From a checkpoint of a small transformer trained on Wikipedia.
Size: 12 layers, width 896, 7 heads of 128, MLP 2368 SwiGLU, vocabulary 8192, 130M parameters.
Architecture: rotary positions, untied embeddings.
MLP neurons of a small language model. Each row is named by its layer, matrix (gate and up: input weights) and neuron, and shows model dimensions 0-95. Each number is 500 + 25 x the weight over its row's rms, rounded and kept within 0 to 999. Numbers have three digits each. A neuron's up and down rows have the sign that makes its largest values positive.
After each neuron's rows, "fires in" lists the words (lower case) most often at its 100 highest values on Wikipedia text that the model never trained on.

L7.gate1270:488495505508506549471489561460533466538530504537530521500504519555478534474460450505497498511520501518538468528524492557496454497528477496488464523487475515498487486527557495450447527484525517466520453525496520515520532535507532481493532537499464530510483524490513541514490501507501514522
L7.up1270:507505521506495449468545525485478532457501455515542446492505492522512480488524494463495477524459496483494497484497516471505485485494485506520501486505495497500498484501462494511499529533537505493484506560461487520506494487499471523535515490495512525467519525485486487543510504470487479469
fires in: "were", "are", "was", "being", "is", "been"

L9.gate1928:529520507489458469486521501495479531530500473526505506489496498538513531491543508482502549542505521498537491482523500486473479475521509534549510497483502476470488478496510486503477513488459502489504492505488514473490531499501515527494491478518500513462504479491529543496483507496509475518
L9.up1928:495495545479480456496484532534532521499516502514535518477502485502521475461501527436511518467482509532499509484515501459521472493448462506540478514494499464503487513512539466501512486518465479495531487499491505498487500497510501513546526450475503492505532465487502516501487504473485495509
fires in: "as", "at", "of", "called", "in"

L7.gate298:519501476529473494503475497475514472493486504488565529517457463489463484507543479508444498491493519516490464511513486550530516492543482502497507463511521529528490519500505502476471453473480496520503473468523508527507493503534473458533494472502497500472500463518518492475503474479466476539
L7.up298:500488470527480504516490511544453463502499490515470523504500490490465498511514504517529464536490501483499496475510463503500477494478525539485479495486486533543529513494568498447469530512483483482523474481470501488491497485488491482513493498488506508522492437521549502470513511501499512477
fires in: "was", "is", "were", "being", "be", "are"

L9.gate754:513516526476517504499527505460499502513481481445498478525525511493502510484507510460513470474450479526493481475526443489503478494505464501498459490455482514503531496489495492489541464507500515500473504496469466516466524469547488514486473492541542536527450512473535487535500549500479521528
L9.up754:496528542508496506483500526523510503500520515478523468526510510534507471522526491461489455481536512514522505497461481526517546550533505523506453502499518527513566446485541477508493466557464512505448475476488479498510484532523458455495503472500503497490493494498496525495517507479506484520
fires in: "to", "who", "he", "it", "then", "they"

L9.gate1464:524521452472491494523496471531483517521490488531548501476495516497547498474492478429523506503531502513478483508505520507526452490493524475513464538485503525519459504541534563518496532543482520484481475474502499469468548475496438524526556457539531484471502492527535502527498476476500464522
L9.up1464:473486502460490516541445488481512521533463478486470453482518492502465524542482469494459512527500545484522518531505492465446466503497519508491520507498500511529486487513500499481460510490491475488501505463435530491519482466499484487456559498531482445495530483547544468522475487489505472460
fires in: "on", "of"

L7.gate466:478502531504441497532530488491477486476474450519514519529480471530459491510493475485480530485516532483551509481495554481484479494471518513531511491488478514472549466525506513508479465522465501540549482483489514512537500513515522454508513466492514452497503474497509533539526510430504517470
L7.up466:459471538527510478496499481528525527557522520468484501485491502523464480506530460514504450518498510499515462484524483502451526478470477500547518515481482501473512517488505508524496518478535499492519452508522491488496510473533530506460497504543479456512497491481480492500509514507545498464
fires in: "after", "before"

L7.gate773:478465510474464504451481462530460471472485465535514493509497447488474524524509543497496480469525528501511464541503455503472511501477505454459486469484544540539485503524551468444480506533496529506520472492540496492480543508476519466513507461502558472494531469512486514495510502470496527532
L7.up773:516513451541472487497489469494466481535500482492501477443495500516487526527512526487529517473523443508512508488519503512491485511500496461498500535487479476536515528486513507500529477498507525494536481489528467466474482498532494446509500523504549460479501495530562470480515549508478514484
fires in: "the", "was", "of", "as", "is"

L7.gate1527:533493524516500459460525527493464552542494492439493530473496481461482501563510519517467456525533456469479521483524462516513511479480480474461522538526537452528505510507500469484501504502540519485474522492496521453537495519535524492566441518465512540522519511538498508475499494523511502507
L7.up1527:500521516466472444529497511509513551467475515537502543525461440433532539565543528458532471529470479474466519552513472534490463530495478539493476504416515509502510481527501464453514467506497520479462484512469496518512557494475486488529513500494484497444490503522527554465486472484495497517
fires in: "not", "is", "q", "divincenzo", "was"

L9.gate170:480470451499503511459496542510476492502434526556507531517501472495492471553536502546535479510498487519497522536570498552524539476489517485524480537469478552497508530498514470530500512519512495460516503507479459519487517500512507546491510498524493513464495472502449506496465507501514468466
L9.up170:514506520468497565472481490478508529507521506515519476495472550526485509486510465557497491459511441492522503510485454515484503479474489475429459505500476521474465506492538465503532515470487524480519473478477486500516496509514473516499468467546472511510497482459483518495453486456503503500
fires in: "the", "that", "common", "following", "such"

L9.gate852:530511525519498487498486532460509493501535490473500472504504487544489477500480500488501494520490485524486487507516507475461507509496507515497476494491515466496505469492505522528529561511522483531515467514500521470439464447491507488505515514457482488484480500524482460515588508499506490555
L9.up852:517484549505526490531467473476531486488545499482551499496468481494489462475462486499490458491524500497489514463509509461464492546480515526460483484475529528477532534557533506501503534487499512473488490501481484516484495514479474512476513511506516494515523505480481546471519550533496476474
fires in: "to", "would", "will", "could"

L7.gate331:475515512495516489490490523513540515521438468482485515479508477500526532491505495463523521481491510520487546528538495471515505484497479518503541539464515499502472448520499490507521559514538519527519423526484472533514504498485504522478478497521519514536501491457477478479523507517509493503
L7.up331:477531516507463517503507514502477522528496444465532481516473440494537495476479505528494498451485488506495483531491488491508527484534464503499505497517445494441499507545481475482496508479522488540485505501491486493503467463506495486562471504521502485484515518486474519487520516478508494547
fires in: "from", "of", "soon", "gradually", "to"

L9.gate194:511472501505473508485498505517518500482469484493494491492467499546448508492463510496491525515512494503529539520522470556475502523505505529507501523484477509513535484512527461520508522538495487486464481509496488515534534465517461518487449482466491505530494496438516506524536459481547427526
L9.up194:513493522514537524521484497498531516481502457527496482533485476512517510509483495509468493484481506460497529542512492497512513490500497481487505516503478574504517495571521499517496558482496469519485531491552512524509469479480535520507532484493544496487520511553512519510489498458492437470
fires in: "is", "as", "was", "of"

L7.gate2037:517534549510485506504458528488477490465508509497537508509497540510505434466505495497490504476477487526539492528488496489504466461456532509480500488477445489502507480466463545502530500525548474499499492502527482531474490444495527507520522534459510532518539511498492526499544482540467498473
L7.up2037:496474518468506557524484460494533510485519505488520507501514486522518535500500497503502515482485453501480514573511552540456480455453524509514517502477476522473480525528481472513486500540483473487515483496500487527470549493499495508477527492494476528524491476512490497518500501551531533511
fires in: "of", "by", "in", "for"

L7.gate2285:553464497504512499478538471539541513481530499512430460497509479517470502502543539514502514473514519527504460480534496505453487496496513465516508504480545512502433447455479439518479507513505522515510524505511534457469489516483471538469547491517498464488506504481476485456534557469552494517
L7.up2285:519500527491484506506507490482523517486505498458474497497501462460503516563482485554481480485501511534526492500525539542501527498505478517449526542493474478507493495498460502497499560508528520495558460498459505479471533463505493535499534520506545515462539495534478513507459502514510518523
fires in: "to", "most", "no", "would", "at"

L9.gate387:417502485527526513506507495484503523526468532499474523496488480509508506481520491444464524467489498520502515476535498502512515512495516530506526500520494499511484509524464515470507489488488534489505535515475495503447437467479503501507476506493508485573480437512482483471491500565543492498
L9.up387:508499468528475482482506499494519495492514518514498499486485497466453478468487472475482486482511499483531475478508518479497508485451482541525459446512531491512537527478511439448530533477526515521542455487504527517534506493489519520500503527508494449496469482478460492496519525470541483484
fires in: "the", "a"

L9.gate2241:515474500517514542454476491480489519510509534451560471504507502494522529463480547522510479483487512489501507551507481490486518512541526486493549484512532501511483501513482505525524560509509537484507481507501519509555508518486514449470525512479529494480469507484463507462533498535510512525
L9.up2241:497497481535476513519547521458539515484509526512514529502499512480485468466498516509513528457517486511515507481481525519491464485456497458508493453509496506502523491541531456536516520511524544487507447544529536538504544488497523561494474538510523493492506469501534487496512505506481496445
fires in: "a", "the", "and"

L7.gate2182:502481498483505499535464493483521482512495514500468561492466468527479540529521513528486488538496521515521481493527508516551470495488459469456455481517494518526493467468528499534509526542531515485525503482478463493498569535469464507448540523496500468539530520485490481468472482546531479539
L7.up2182:484490488550511490509540508503548535486488540475495556522499551498522501511534493484488521489492499514585495494511507511496454481494507514501470542513451532535486509502507539473524539517553496495483518517510535514479519487498525551520512512472486483510531484500486496522467490515451507504
fires in: "to", "with", "his", "s", "their", "of"

L9.gate1389:511458533467493538452536500497502486522503548476502515502505455530468501520524550528532489450496536517496514488467488483523523506449493513555515476485516504474497486541496473512520513483549455492483466506518465520523517492486464526490520472493514505477500479512520484524497481458516457467
L9.up1389:514477522526518492505553478478483522539472518515529485514487523544494518462488544515540494509467509495523511504504532484517518490523486515517461557506514499470524543525497515486503477508502497484465474467491519514499504480469467480528486477515493503506454495508491507485506491480484497500
fires in: "was", "is", "had", "has", "were", "not"

L9.gate1128:506522526506508532460519514513494485512483537522457456491516519518480504516463513462520456484527454525512503510522483456503495515540564476493473514496482470506469482507495541514471490461528496540531470484522496505563494489511460528449505477507476508495525490493495533508503519515496443509
L9.up1128:475471503511507485482479497488533508538473456567509482498484500491468499492501500507500494493515500495509522515504502520481510523505486539513522516510496452501521543492507528512477480491491516451468477551519484492483477510519476516477535555502471481471520521506444520500502480489529509490
fires in: "an", "is", "was", "be", "not", "s"

L9.gate2338:465492569499503518483474454478504488492474540522527497475534497520496490513478482551465509503523479440525489505481477512511491482573496527451464512477488544455544500478516473497535528516469517486444485473507506490474489502491483494505487518506520516498558477504542500454539477481479513512
L9.up2338:515563549461500526480535469507502485544477516510514536492491497453488520569479478518487530518510457492514522535502470493478559490526462487434512505499448523531485482527503480463535504504525513489507463465502526535489521545516472529483539494461487492519517489528535539500522493523478491493
fires in: "and", "promoted"

L7.gate842:485510529517474481509526480501454506497474503508474509546512485558503521507478463527531505472493505463454493477515520540493480550499460461502428515476500506525538520520480504513536495517507545540509494525511507489517479514523523514508497502556478489512528516521494504485499478480484505543
L7.up842:513488508509463502482480504456462503523500481490512513491533504510457544482482473496487509492509510497557490535492493516542484504528491434459447536531520545506538481478540546534510496509510514485467499490524466493516507456500509491497509495471540483484476528520475502500468535525503497522
fires in: "is", "was", "as"

L7.gate1137:481463478537511444479531471529504497541467500506487526486487486515505498408534542500534536474510450498530487498458529493509473508447516472520485499498508510484498465467534511484476509514487495534514511558491535520467509516516501510436517507530521467512475493509515490518496483544514499523
L7.up1137:522450498529491481483500488525504499530461515492514511467515522500501452512510461531493539486521533532567531470519493494462498495510526475521502516488527480482504454464520536501505511471524479486501534550529552519450486475492529489501565471526540491491527494488476555467463496490504474469
fires in: "after", "during", "of", "before", "following", "to"

L7.gate1860:481540469522502482512483524516496491518473490497487503532564494481522540504489516500489528458473492508505479530512535441502498537488529476550464491507499532519506471517493515494510516501469470478479487508515551482511499504483523510510473532506511518502509511504486514543527520506488489504
L7.up1860:523524517523486557534498520475529493512510498481497535493480437495476517480491506517473483502443489470515503489528486519518440487485549487500539499522511487458484515465476494476449468516534496510455525524484473506515529505474471515514486505461468521498506456504489544508475490526516463534
fires in: "of", "and", "for", "from", "in"

L7.gate443:538494506490474476490468497495457496487537463488518496524490493559479499517476546515458500490510507536457475477505522497550518498504521505529481518482519523467517519461501511530463444510526521476511507483468522515488554499486464495495488524519528507540490475472463510511496497494489471474
L7.up443:478507480497496528525475469551503462500494508490490502500510488537488464494508491524499470535468470503458473497452471526539499494496467471532445509483489535516541517519539448518514536522466519511504516490483492538523496569545515531496460485489488536505504502494527507497499499491490476465
fires in: "is", "was", "were", "are", "entrants"

L9.gate1799:520479491521488514478483518449548507541476446455512491529494527514496530482474495533553489504498527521495554518512471526460516487491447496482430509525500504481515465508522517488536509443482496526489444513485491509514490517503448511555486502506464485511496524535522514534475530528510486507
L9.up1799:507475499470452529489516539499475538513497492475480531477531495516505545509509486506521487566515490538500486461565478513477505502485501504464507495506493490501505472456504506567526519531537477482489506522505494472534491461489490491498493511476498541512469495494491494506479527525450488511
fires in: "was", "to", "hearing"

L7.gate2239:479515495497471495507541514521485481490475508478515514497488452450497467484524512500480464499521496494517482514508499514527478475461501524475515529500525505480466525551531491474481515511451505494505496475487492465514511522486513496477493504520516457472471468513518524504490507474530500531
L7.up2239:502518547488469514516515497469503489505498473468518524519486541521514529475486496538464507497545490496509495498546488514493505448512497488497515523542526487448503530470546478538464532523495516516539469528524501524505496477495477527441536528499509465517474469461491500490499481493522520511
fires in: "at", "on", "over", "of"

L9.gate1090:484472487467482482481504537527491527531493527509527509464497487517513508514508493472531469469559506546518533463505453489453494471575541500520461526460449491480481521468538474484484477469520509519527461477512460514509469512518503485472485486493446510493533510509482530496494513508507470476
L9.up1090:469491506489510526493531513523524502537554506528468498428470547462423523488480486485527498503518524507481457493527523470485531474498486488464488504491545495501485516502524490495492512466485552483538504494481521498463509549519449494486466426490495528510522513541504475476468515481503479510
fires in: "the", "an", "a"

L9.gate1694:503496473498519527465568499505519518475467513454490498525471544455459466486458523484562521522453475531508506558476477492445503462529496530536517554488495517459509493528502470471506450505505527505483481514508499530473538522475509514465483543519521499437501450490486492544473490526495472509
L9.up1694:536565507508537489546453495505522506453461434483473491502498513533489519510477550481464507515488511486528500469487502498532518491517456511513525450491475509534551493510506539483455500526482542478513487504509497484456511500462477503554501517491520475488542513497521517532495484485538493485
fires in: "was", "a", "were", "be", "is", "been"

L9.gate124:478529482505508450523495476553503541507492504496487468500455549511524555491461549462516471487525508528462455498511494475490449487517508476488492461519477469481549476529483488494515489492449512477516507514495491510464526539513443494509500467475493502517461508509517523485497519466489492456
L9.up124:522519514526495470477502521497535515527471502552507501498511531473506472484493506485505538476493498538517512487500498478495503474532496495528498503498536458482519505538514511531495489493457490512487495537531466500503462515483464480522504491467505474517434465505465541475511535501498540453
fires in: "on", "at", "of"

L9.gate2300:508539523503473504525497518497477508547495522474499475472496456444554515538522507487502509524479496481517520460491511494496533561506494473473503516473506503479525502463498486470506545491497492547511491546452493492490517530545501555525525490521513497509501530507480562498541550503475502486
L9.up2300:528467464507497493509470496500513486559521512444511446443509488496498491548551483500484520474482497530516496481539465522492518537505520517483470458532513476486536501514529501502489519511520531489509501534525502509486494480507477485504488539461517476515493485516482461546510516492516473509
fires in: "will", "to", "would", "could", "can", "may"

L7.gate1291:511530467496503471484482499499532537528509512522507494460496507476475480476537479459470502471535508486442492469506535465496495488521498492512468492508500500454547507537468541496485505522501541534552476453543497502512512548504464496477518490502484465493520471454465517532469441537519488466
L7.up1291:435494524497481486515505520535514478484484505492563551476517472542589488492489470504515500472476492507526541509465496509471518481498479524482500465473469473504491504502517528503542530528503441514465465532496520468481488485521475510468446527514497485526501496490547511503494485499535522509
fires in: "as", "for", "to", "into"

L7.gate1915:511492492481498476486509495499480488480493530474477534497472492509524506512484499519493510460475485513489513475458484484520511479517432456487540457489491460489498486466505520524508481504534495483521517429491479535522484511520477498476490542471483533497527527465521484532474509482507478511
L7.up1915:537486452472533468537478529535519488464527477464477525517473499523508495454532481524511479516498528519489544464514493540555486502499498521503565471485481510472522472495487542505510475500485507534502478445481471493463486500472510505510521552476505521496511466500487486513488513478535494494
fires in: "in", "for", "on", "some"

L9.gate2043:480519512470473494470510513456523463523496508494490523507480476420515449508501511496514544461475521452524467567496519526511503465510490513548463490507541493541477489524513494512482484505482530547534455480505525492530506499425491531516452491490543501491467526501522526446500502507486546484
L9.up2043:485475542456517470496514474504537506473513511490486475496496483537556520478514481527459475532501503493523547497492478481518487506514464513486485481495479469483512480489545536481502530505517495513477525467517488540494475499474470521489523517516511532493465525482512513552530488498530535477
fires in: "a", "to", "at", "as", "an"

L9.gate1853:499496504479510537485508473510489489533492513489485505481502487550536573504493494496494505448500512513521501513510548532503541476475550477482440522519508525523498497455543490485479513517517453557488489475488489466509499487496498458492479507503508499507493437483499476489521490502512490515
L9.up1853:514486519490498485489532512506541494511486508475490471494465509534466556494507511535499463534468451527517500525486535535510537540462496478540541514504483519548488466523474503509485526471507520535511500541511492476453512514536475493500516514499449522462499527519519452468482477464489495511
fires in: "of", "a", "by", "are", "to"

L7.gate1262:489488465504478491475501493461488443493479523483511481508461542519467511511467510479475503490512443517492545505533485529464442464418484510508499490538473489527443491557519547506473512504514492539522482495480514510508485494516519485508493552505523495538469506452487492541541497515531483482
L7.up1262:538476474502472539493529487447499462519489491471511480478512483526515533538482512541472517509505478493532527485545519493526437491455490471525504506479518490533491464523475509495492553512486517509454506452491506511499512546485516521518490509503450461561501500504462515484514469455485525519
fires in: "in", "of", "into", "on"

L9.gate1039:520415455520496500486483509484511491522524537552485531483476494501468523506440447470530465493496534479523514494505536529513509483521491473516492476488509512503559449473522502535490522484520534536494498528501497528459535489483529519528480516508490512507511500510523501505541491504521482510
L9.up1039:537503511485498509541520523486520513517485484504488529526504503516508461485483477487515482505459442495456512492511521485490489547509485493514513504485527512541522511499432508522512468504528539505544482483518480507522514514522464482507514509518482527482431491488445494498439526489496511489
fires in: "was", "were", "is", "are", "been", "has"

L9.gate1199:489468498478507522510540499505529474509473520546476504501464501480476517526475484503572478474478509524512486481487528491500534534502501483531542541464496495523482527483506483493509477461501486480501484488505514525517484488484513503481444515500516506503479475506516524484495513494493511495
L9.up1199:517496514533515440487493494517475470512490506523493528480485474493485527468490496507529481495505563502507480553502550494507497512520483514501542469481459502542519478513509487504465443475532536494518482546471521472487537526493492509514505494486490480494450479540488500487505552513536483449
fires in: "is", "was"

L9.gate905:523524498509496509460467458504497513519512439526507501441508470529548501482523512503508537504438470494516496518544586489519493477533496488525498499494513501496524523506508499496504503509482495508526484458516484492555534501517457556483492486468520563502483470519471550538519482480498514488
L9.up905:515484512483513483534513484475541492462433486487507454487556504482464492499474530534497483466479567530519508542462513491470523494478506534462505526497480506518485457473504527460494508519518500502524511484503463521474512460556516457516489530508516473525492484533487459467527538512464495516
fires in: "to", "in", "for", "help", "morphotype"

L7.gate978:490482549513510457514514487498496521482489505470509510483529533483519528467503504485549482506503504503523539457469529530522503490503454496488549512496528506465541473477486527494463519469492515563483477514506511538515501500525493528476517508511511523532480499467484513521515529575520524499
L7.up978:531482479499530501457475507535505462482528537478475476502482537518473543504466473538437517509473513550535541528534502514476469546475527473489462497495461511514517506511481516481470496437521481519482521453495523478491514457444518515516488519522511477486502562515478464504489539488498510430
fires in: "at", "from", "before", "to", "for"

L7.gate439:504513480504497517490521502543480490474495495493503536474462514516536532489502518501525502489485467530463497490515488518518508488511492478508488525477463530499497442508502484518507517538535531509473481483498511478496501575501507495470498537484495511545504515485499509536492475511533519482
L7.up439:487497491463503496531465512490484495537506490484507542517505509496518521468532490526521549545511518527468517546516496527555491504540460504483455502500454502509499467533472517489497499481493459518523484454501487488461478443482544491476521499487517489515490509524528470506485472474488478510
fires in: "in", "of", "like", "on", "to", "with"

L7.gate2274:472533444491480499456480514494512493497509498496519461506525519481478482439441531478495499516465465536421516511517487466529490497499462503498503484524446516498531484504532541541489496550498527503516513466507459498491477467529499538487510520533491504466492485498491503516467485512504485485
L7.up2274:526551488486500514476527482482516479514514520534502512476512505524512581458488496509547463550497485508498542506472489494504516525453456537534455475508494525511538488482509498488492524480474477507463495495507482512508455567504491445490516453464505491528482488530540521498502514469515524504
fires in: "in", "of"

L9.gate448:527495499484504483455530490503499506485492513478493453484473465504502476481533532516491505552519456473457503482496476518470514464482484473503479491485526493526508505488489503528521485543481503503474478518481483518468517497488489546489498501516525511536495475502488525506536517474529552509
L9.up448:507517479506495500510499493510492467515504532478512513492498520497519514484465457522463489536480498543502478510459473474558532502562463483463541497501531468502468509455473491522534503452481501523537468474494496481536520474522488520540495458496481496533501484478528562552485503494493477505
fires in: "was", "is", "also", "most", "still", "not"

L9.gate1260:526495523493536494517547479534496485487501503482505458472493511500527511506532497478551470497505496494526459473506487532523505514516514509498525500533499506482479517533483473500479479467502483490457469478525488506467479498519550491488501475468508494477473494497485491532497476502469492502
L9.up1260:512461485497528487475557456530527544464487488480480492533461514515484534450494527487501519484496469505502464455538498467506494447528501511490477525502491491520525466468482493505525490485472500495520465507544502550501501514501440476466532508496501525500478493525529479508498500510502510524
fires in: "at"

L9.gate1393:483494474512511477518478461548499508541483510517501488508496522515492486503455516514475473459492529472502535540467511483551505498529517480484541526489488498497501502452515534499489453497509512491431471482526517494496455436536500561451530505539479545459480520463523515495480509480481493547
L9.up1393:525550469536474512524523530483451519530515484539505514505492499521492448482508511504482511511490471508506501499519535526533552489521472488551498482509512466516535480503523482518492507434511533508554439471514474516512469517532522527520494539484508530513502507516501512478473517453506459478
fires in: "for", "in", "on", "at", "during"

L7.gate1468:476464488535489490490500521536488521536500486510534518478459504481484494526445488495502515501509492499454548536491488520518502504501494531477469521487526502519523472473510489455494478513487526503552482488530484542516531505513515484492503491491484518509495478470528507475501495490526473499
L7.up1468:478509477486496534534502462471520492496515524494510501504520488474492480508513488480518497468498463477470504523535504500465510506504496494528528504441500467470474507482498463467508540511501517497545454503530464562494505514490477563492504514513512513519503485530516507502505447499480503497
fires in: "was", "be", "been", "being", "were", "is"

L7.gate490:484507512501540504521526474494498495495486493505484511489515470506495520544504495502478505486478498494523512511483452531511509469513509504492459540468528495478451481519472495519471534519486473510497490503507503469481526520487432480482478550537529506503502498532514510461411531497502477481
L7.up490:537472505526517530469467510465507531532502515473521516475491531467509530449479443501508493489511466455465492537536429474477502530497511494453496497487499482503533535462470468471501507479489482487521487500475498505493574530476515505503514558517492469487492472516502494519500471519490482479
fires in: "and", "her"

L9.gate1818:455485464483508476511496531487508505503503537457520515498463524498511550477491470500473471552492488553505492514496462504471504501553523521496499512510508440526492473499526487520500478479509467510474474485496533462516489519491541537517505458506520473498518479521521493527512528525507561503
L9.up1818:469492490508536472485482472500526530536483494521515540484500460512491471456493507543565501500504504481505472526507456467462425461503543535473504489503493496540509489535515481455502575525476515478505480480499501500522539530460492511501500545501483514524509507461512543494497541531480529447
fires in: "in", "17", "to"

L9.gate877:464512564495467539487475477514505492540495482546487491481529532498500550457486466479495485491477512467483473523510494464491470528523503517474518549492521494490513464523508517494488489449511493528479494515512475531460495525495500534479458483477467555490514470479529481541507460494509506474
L9.up877:512495479540523556506499480527501543470486488526555471480516529521496509531495505518509488541534528487527456466517497518512523509506509502502529494454507527490545522533493447504519524481519505471468519470453548524466510503521516494436509496519508483478479511464468520565508497480477511494
fires in: "in", "was", "is", "also"

L7.gate1042:534489458483536505497535535486491474533514533463488508485448502494489463498498524495517486494505485490557501473500512497493495483534508550506501507507519475519497476492503530494487482463487477536501534538542524542525510518506511513487547483517562464533486517506500488482519499492452515479
L7.up1042:476411484487501493487493490460515514497492475498518496453506477503494514474509536515497484516494490481483470495482495473523484480507496515489465500505535532482535506508549499497526528484490535553544518453566524509478526515490484529511481534525480512486544499493524514472473512510446494506
fires in: "on", "to", "aops"

L9.gate2282:488495539496529507488511505537505522507476473461476501515487506540500442501494443541496474467498523507509525497525505479545539515495481485501502534465538479486482449522472497504551509511537532560464482515556518527483489510503498514499507480508479529487456549483513503530501450436508503502
L9.up2282:497461535475474500485515491513488518476486523473459511518475490518516483487484492485511477484477522529536527505490521500506544527477488481486501530480479510505505517511518480567510511523510511522533470528466499456506462519526479492468531533463507562494499518486492546506487451520519506524
fires in: "on"

L9.gate615:507506510542455479505546481477526533496502469491514479453515495501516488475449498521544527489542516483463495457525473528502485500490547448491516517511498511470509484481481496494483492507503504496506489476559460484492486503473480520488521531485517494499520508503534524492473458544503511498
L9.up615:482529503521510487511498473474494555504504477530493473447519491492545526463496470452500531546483489521501479517522528515493534560479539474489506525488494488494487502492520552494502489527507537464517514470561521508522516491483518502478506489491459466539451525441485528507474489485489488512
fires in: "was", "were", "be"

L9.gate327:476570470479494496455478481518528485528515516496550475474526522486510489489528529553534506523487517501514476539541545501506479495516531483563499481492491498466520508456511475495512526479512503524482486532501522532501479472516491511505501491494514491476522475529501508536475516502512480499
L9.up327:453522466486491456504496509516552547508476481504504509503534522517485479534477466507505499507548485501530507468511439526499516505517487488502486490501519504467525465547499480523527512498466515508477477493528525492533505489509477513573507524518466501510499476539488475585449508458466495486
fires in: "in", "one", "of", "on"

L7.gate335:487532478473509520488499496515519508530473486514553500519515448474533528552460511521500537476482511494517519492453471497518514470495514466492533514533501543494480498538534512515532502481493514503487527483508503493477490543474500499470487451504509509541480498510491504485507459486479509480
L7.up335:503500555503463540490490463504524502544449506515491511466474525511528523493463464479444508506485502497500490531493502498505479522484546487496442498507501538499489503540526488495497484503487484560505509514477481485452450469501502499469519468490503509504487528500493553504494540496506504537
fires in: "of", "in", "had", "salvador", "to", "has"

L7.gate1807:470459502540536491530521470490476505533483515507512497495489542459491531491476474531483483531510452493515504530496500482516456465474560508498502532472521444570433482482521468546527471464507508527542489465527485506488502470493479485552514478477556460494459528502539475540534551524459539477
L7.up1807:536512468474483442534479505458507462513466524508472485416490488487513537476482484459534536475521490476502521515472533493551528483515488486468530493536474463530464486494526539479503539451514497542514492457479478463531467525506475488497520533525558516502465485548537496499496486524490516540
fires in: "in", "of", "on", "by"

L7.gate530:496536470472461459539465496558518505496497483524484529527486464540502479523471504514485457501489509503558481466501514505505518513473504489515451488539474522460465456544531531475449538494508511492499449481496536502520464449490501548528529548538536464518543573511496524501462435511501487503
L7.up530:503495496508497524468547508508467493526491515534479495537506459513534561450507520475490478522543485480478510497526521537487495534482471489478462528479440521490509481519510566481513515496512514523538480502468556455506551491459518511483505553508485500475555525469532491557511511474534507504
fires in: "there", "well", "resulted", "such", "addition", "led"

L7.gate241:502518508489518488477491516451481499486484516475496463500505488506539517467485487526514511485501508492503495431498503489533529527527480535511498536474503476520500513517507526552492535488543472518483467521503497489450497513517480464492495494483534489496494461496461508479500514486487517514
L7.up241:486523520500478485491525504445489464502437498484513471522532520478535462447510468493474515482512526484504457502490510501515516508522512520509492476486468531512502519522533523510499544491505470513541452511497499494456499499538480459481497459475506508513475487508473536466460505446517466513
fires in: "to"

L9.gate1068:520494528511508519519525503494569494521497518499472510483486472496494548518554544489499507465495526479533489522456536512497505530520499520518552526499531497507500511491501516504466503480478499532500520502503531514472467520512523408459519495487462508472500449514526511518515497518486490459
L9.up1068:541476524481486451507516497524533459458501477491510475453480523461514520494514482503474469458492482505476475492504468494499520475477516506490535497526522487474522483467499461483535505512498463480484477533520525511497506507423506501509526497542513478509442535496471497526500501488484523498
fires in: "when", "in", "before", "if"